config.toml
vocab_size = 8192
init_std_qkv = 0.0474
doc_mask = true
MLP neurons of a small language model. Each row is named by its layer, matrix (gate and up: input weights) and neuron, and shows model dimensions 192-319. Each number is 128 + 24 x the weight over its row's rms, rounded and kept within 0 to 255. Numbers have three digits each. A neuron's up and down rows have the sign that makes its largest values positive.
After each neuron's rows, "fires after" lists the tokens most often just before its 100 highest values on Wikipedia text that the model never trained on.

L2.gate444:107181120106152173170109147121145116158118160121080160150157120123135155131144101122129076148125125162178124132095134117158142145131117136087163092152140111128105121135159116150108156133127142121129118098126151084148113117117160094128105108118113137136124121149134149138098145136169115138100160117152153151136149119137062087139167118140072111159113160157151132128165155115104161068130
L2.up444:133171142113146160121161068101109119106102117126181142115078131134178120117164122154108137119124108154135088159156115131162117134117128126111155141126063110138124160101093143135112129118101121136134138164130128125063167121197175082127116120154166128143109130114111098129097083129131148141159104114138104178169125158131131115132103141108133112134139131105118127104122161124094120150120
fires after: "S", "P", " P", "C", "K", " S"

L2.gate458:153074111145170116134132156165119100142122151138121131160120139141148123164125147138123130127128148107143172121102178127104116117115128087138065174104126123095155096149184134104140078116178128123166144143168146131109110133079131132137144145097122168126160095114091121194084100123117169083168116119093169144141104134141138135145143134136166134128126149147117154132151118097118107116135
L2.up458:134150126122129113117117145130106131150218145093148188211146132148101073153141107099108135102131100101121110126123150159129123148171137106073131111116136151129140120085105115115155138137168135095115076104120128161150126125135173122106131142136124117124102122158143096122126118137129137122119200110102113098099129132148110104109099132107140119155140094118136106166114117109118095087155
fires after: ",", " in"

L2.gate482:139137139105084107098122125144079128152139129125125139115123151144125131124116152103090136132120134161129088107104123160139125115147109126139145135102103121102130134140092077121090118112139163120129147130101138121132139086132120073117172117154099149115108149140112154100106161122137079132136136127136118129113136100123133103122137130100169154130183147151161144124114118126090104112074
L2.up482:163114179153145113106098153109141141116134086132160090169143096123101064088148127173120096093144146159138079103106117170117117133115200114105135124113133136151142125113140110155118134113135129131127151139138149111080128126136125135129132135131103133088141127124117180101112113124126098135088161135172093129147140164143128132101097144138094120132144121130140171140082112161152169089138
fires after: " (", " \"", " Dur", ".", " due", " The"

L2.gate1083:079163132084136159151151117154115112094115124169129136123170109125134140124109100137109101115118125122125136148128150137102127138140148155118127117163143097100111130125087146086112138145091079118109116112156112169125087149135125040162138149099141150123105126159096100150146108114123141127116125110116109092111120099104139154092099124102128119154127098084137122121115135151137125091143
L2.up1083:063110115084116141099151146133128145147110091137167128127138142086157096155142153124157143112162131125123108121111105137084111080129161146141149125124119131119127143105165136092147106159134091086140139130135092101132112119150177101115087127128159097141135119168118095123117109117134123093167162116104091125110140145115117153139145171137146161145143141093128134104105141140176129095114
fires after: " ", "-", " the", ","

L2.gate917:104147099100129114139152162129110113175156152130104112168113187111133116123143103155115126133121161100122095169157112096140102180094168115115141088118136134069123139132087101115148178154134111153112114149097153088146168132101116134158118116141157125125129105126131129145090095132166101168173124116101124127152112138132119121146102106098130123148067146103135131152136151099151100138175
L2.up917:116135128140121134120163108122129159164101111131096152151140156132161162087134143136122130132102125148120116092140161122123141106128085126124165106128129122141126104107127105125106160133151156111096128109087116157151100130094176163055117162061153132127161121131118131109101153146088099106135131147147140134109147193134108135136114127120181089130090089127154138117093137146099144167148
fires after: " ", "s"

L2.gate660:174103128129090191137115124121133142147148120111156123141104141128122076102142100136118099110089130102120108142126080179173147132137086132142107139109107136125085137095147132119088115140164133114146107121123114110083134099128131108112154058094117120171100163169179132119184133167103123158134131107148099135160158126145095127157088144135137136146123128103118098148120096136133166107104
L2.up660:129135141121138125127122166110126169066149115145144132107152123142150141128167159160122130091102133106106115107124088168102101135140104136157168116082097135146156121092130168107120136133081128146107112122131128123118081113098127170130137088135115123141118118153135149069144102157172112155140092113154126126139172123121095108119140129130120175114150127099124083152123113143115146102155
fires after: " ", " the", " The", "The", "===", " Bro"

L2.gate9:088140139153135126136143118143145144160158173114131152135083162157072141102118110172096068126128137155135122117137123106068159111095105120103123133136111121100093179142133163156138108102175145122091155117116096159115112103122125142137163103106162126088077116163102125158152134124103148166115111118111115127153147109128123122069147098144133163097104106156130139106141134105136135104126
L2.up9:089133137150106070110084105201118114118104187145172135144129120137126121095116145105102162125136134104169127129114128108093113098153145152163117103124146128134137104080081125152079053144081105115118115112158111129085136144094105133141152145103124140131109146146095143098112095162138115129108128109144075151168125126139122086104149124126101148154126136123147147139125134154074089102110
fires after: " ", " (", " \"", " un", "-"

L2.gate1045:132137126112109152156126146152082141132139145129176137117126139154088103152136137103148076132130136140148109103117149126100103093127086134146071161110095130125104138115085118108109136139125136095132133102166134137170109108129150095153169118134115143096109154108132133106123152129112112161146150151087121091129163155121139199145117082100106104132109129123162118084087111119143188108128
L2.up1045:152145129105156125139082126119124151119123131103119128136163125111154141142154102175125123123142109123170125126104106093119124146137140088125153137129087129160102094136146080115125129104142096098138155089126140158112124139118111143131116115128147091134127112140125125130053128095125134192176158146101120121140122143132128111142120130117123149158166116127138110106080104128164147135114
fires after: " the", "-", " ", " The", "\n", " Synonyms"

L2.gate283:107131156101097099133127125149122085101107127166121112158125144168103079127152137117174115116121142086137152139157113106141128111098131123167159146134115152110142114145129113164119174086098153098136136152119123159081107108153092121084136119130130110142096103133141139115149090141086134146141135159129117161106103153122095100131152115119143141133136128109099083130141128137072111111089
L2.up283:129160112136139131095103145131123138114166111126169125131124131119115129134129130143137123166112169129152157112135130108143142152151186127148120101132114152113144136107153129172117128102075083096154141156155082137088115128118107130094126146135116117128108160138126073113100166155143196149139132109089120115127142112114132061116110107137164164168151097144110093123107118094171098150133
fires after: " ", "."

L2.gate824:099110111152143121106145136096143157150105146145128095075163139124121119131155105123180123141094141110127108152181113155109188118141146128125133097092146154156127127090117107096124090103150074120097150102115095115110112136083113129123195093113160142101153085125100121118144117141136171155130149137113124123119127148125163160145084127148133115110150130136155157095140126141142083148177
L2.up824:133110123082127117112094141105108143135087144134130124150144110098118106111137130096089145142117149107158089128090108147143105149156146141126094099173094136132161130052109173134112138175123114093142147114141116071106128089094096125104114128124179157127205135158163129171157128147117073127173141121137121135124154124099131130128141146102145165140159151116159152158163117104124105116086
fires after: " ", " \""

L2.gate229:094141122128146136159135126113133106127144151125170141137146112125066163129131090140186165133091163141106128153157101130151085128183152115102096149099145144088119162167096147149121169159131094113152149138134149123128147118154121132113160128130114129135104116143109129128126148161087159141135102070142163170120101116141135113129146079183136152133126125107136145138137081128162133127124
L2.up229:103132155124123096154132124153128120096104165128152155150124088103137140122090116122127120125091137155115147164110125058118185118152102135158081100133135129131099150151152144153101103164129141155087121131151109138138138164162090158100123122132134146159150121111097118077163117125118138141128085138120145102109144098127135115122132143171088145158144126092114082164095141127118119105150
fires after: "-", " ", "2", "1", "S"

L2.gate939:114157117116116089123149151095109122160160102131128113132141110135102146115127167129149097079131114120118143108099111138122136157149107124105108115113159125125122134146137122143132161133124132166168099148103144116111120153113150109133176140133121133140138094119124090171164130155085145147123163100142126161127175110121091113135138175133114155118093171138177136135126132074121156112104
L2.up939:110187147101096164142166130119170102153131127164129133175131108135124130142103121117108174135169091122131150105112150138189177128114141097134095132131096166087083135126107159118138140165149093157146117139074114122099134154139150124165162108115118107137111114112143138158115096129118153131125119141194129145109123092143104089096142103094139122083159128137085098114135085117147141111111
fires after: "S", " S", " Mr", " L", "ult", "M"

L2.gate584:112166146114074149102145131155114117065166169144149110115147167163064124085121113081169099111116151100115141158105096176141111086102141155182099124137124115088147104129113092144140137097115123100115145134142141096099060114091126139129156096148106110153103121143125088101133088129089151134123095110112135181108154112119096123122096127072140151095152135141136127123127130138134130127127
L2.up584:095117128127145067153103114139144151121152132150155143155103148109109144137137105141187114119126103135149147111118127101101106086139170117145137188125130136115155141077101121146120125155105135139117144137146100092068117112106124151134177141137099145140112130141086143134141109112126088094128101122172102139133134161108078156115152161111113139176152102120145096127127150129125107150140
fires after: " ", " \"", " ("

L2.gate1260:126101116141098154135090107124115099149083141118091124104101132130157100125116119135144141142149143092116122127104117174104163108119153093119110100135122116104138132151102091152147123153145182099138188133154126161152137118134164125141142126125122117111176073126099123104127148151155073121146140128166154123123107148114125133115147092114174098130154136134141167076102154146117126125123
L2.up1260:122152110130129106151135133141166072094179110112122153154148114138114119143114108130126153112124148140140065155104128144151128117121141096149139105109135106116125111150141136125151109141110165104115112167148120154152142121131155144113137140108120159134111156111067044098138128113131132121188095137113134131118111116113141078198128126116189155148148136166131153118132123097137117109141
fires after: ",", " in", ".", " In", "In"

L2.gate1169:095143150137134131134163150099152142183128119143124164083103173123075123146146152104111124140127133104134152127134134140161113120140131149124147152192096120139105129149124078117121113109158149105114133129104101115158131117129121149135148110121126140137144104095111107177090070099133127145161094159157159149157131119116136155084099120110065113171127126123181154149123123139108106104145
L2.up1169:131160108100126149185151155123122147101176127147140112147081153142128137130106093145122138095100188133093126109119124123161147068155122158103132139147153140129165115157090118124120090112093124113111097118125104151159148089105116144149153122127174153138100139143073120164149138172114176116138087125107141151119115130141130168109134126113147155141123129136113145134127137112055098112119
fires after: " ", "te", "s", " comp", "tri"

L2.gate305:116149115115139147141111118160096131132096187113140127138090138142150088118137135103119156132171180112119065138113148134113122150120095139160173120109103099115122144143116091121119166147189104133128163162088151179141074140109115144132109142153116150123115133155131116160113096124097126168141093112142105148138103117078171131107107143131137113140103120132134137066136138108141139145137
L2.up305:079156115152138141140139134123105150110132154172165108132062161113113099126106101120115131104134190138116146089111099120156104116104107094136146096128076099159133154111135105101120133108128129132102135120183162105153127149140130123105170087132099139123174120084139128113162075155147142152111154108113084108101133093065131125085113153147130100155126148184096117092142115066173114114132
fires after: " (", "-", " in", " un", " \""

L2.gate35:152161129130112137105170118087130145119124097176122090095086180119070123118161090130117134106100138119105114148112135118134136097099118105148097116130129112153133136132092156108114144140123124148122073119115141105100111133134070146135165109147118161118139091106105130168163064168118112110112101108133148148097134096095097111107114113089137137108107128109162149134178134159122092098111
L2.up35:106156140097124090133119128136127119128133121122165153164104102111113162105105141106145152123100128146136115116111136141140133105210137149146164152133115113156114089142103110062141182147157142117156123183119108159128138093110134126107117110091097159111147109147115123108118092157086130120139117111104113160118128121109125127127132176126144103141118141166143149101103174132095087159141
fires after: " ", " \"", "al", "s", "-"

L2.gate744:142091144155153121117122104128118130187132112139133092093161162153136130110144109125109146114124102114138106136089123157105121135072115138095109148151130122125115153120092099153102147152121093120124135096163149143143138138111105126096158140137106068082139120130115135158110083110164133156149132129148145142104141152115135084149102139162106159108080147149122100121123111101154104149147
L2.up744:125074137127170140134179142112094156131089107099149077118170166136149130122139061141143130124135172144112140096121151162140136168087081171089129105104084129140123141145126091137132097109120107149153142091144111153129130148110075115108163127108120098121146088113129135136132124144170127170104169160122135149108122139110140136152121156163139120095113119176109128128079095129138135152137
fires after: " ", "s", "-", " \""

L2.gate765:137064097143096174148131115106126124129111126150112138107138121122071114084110128108139103089094116126069126124120131167144142146149102152130132102114145119131164119127079087114113124164159183090129149135137177133137114102125102082135134144110136131130162166125144129144103106075094134115102119125128138151129161164117101109072094121102127141142118136139092112100137092153136129147098
L2.up765:160109188139132155099158139126123173126152082134144087128137134120122157116096131137149121077111098111115092132106140139115130136132130149155163130138161100132170139133094120102125100148151115155121124104146124160176115139136132107145117118110168152087173130121135123161100139166119134117098099172141132158138136150136126146135148122113111128179128142138103114150098132151111130151101
fires after: " G", "K", "P", " P", " K", " "

L2.gate59:082155148133132105119147118136102148130166134128156147193118113156143099101150106145126091095120112094157123141106117134115121121142121137072180148121171132113103178141122100159101127150131188159133120150121148114135117096122101092123145157119143132153155118143106124144103145147096165119178097135119172149111170102108126124163133127089108152167106115092109143162118156130085126122139
L2.up59:103142114174135091110175163134126140129114138143166102117106117138160140123148111140137134131099122115111143163118159128119132130153123128115149100132080090181109094137110122127147120151146135149098144102104079081116110145134079124161131132125096145127177161184138132094114113131118140108155105115190101152131134107126145113123110128121119140118125133136100108110118155154136115138113
fires after: "\n", "-", "===", " (", ".", "=="

L2.gate1254:111112088182062124115138131175104128107147171134134120131131121146136158110125157104145076113130076107108127125102098129164108093118116101126140142137150108148103150134116051153132137141122158146085142128158119135173109131129108142109166114147122118098164107101107167156142125079141140136106145135140123129153179148141093142133115119155128163157049169091125130107162130122092113125103
L2.up1254:125106107168110119138151125095093127157141148113097187150084125083158130096131144113140113170162163128152119128125062112142105104161128075126146135111144141108119135136147077103190157166134138162135132125128143133160073132114137143103138129135135134108217124115126152169120112136140139115114138157125111141151135097134157132165084118174140134076120182119113122134119101166122126139082
fires after: " ", " G", " St", "mus"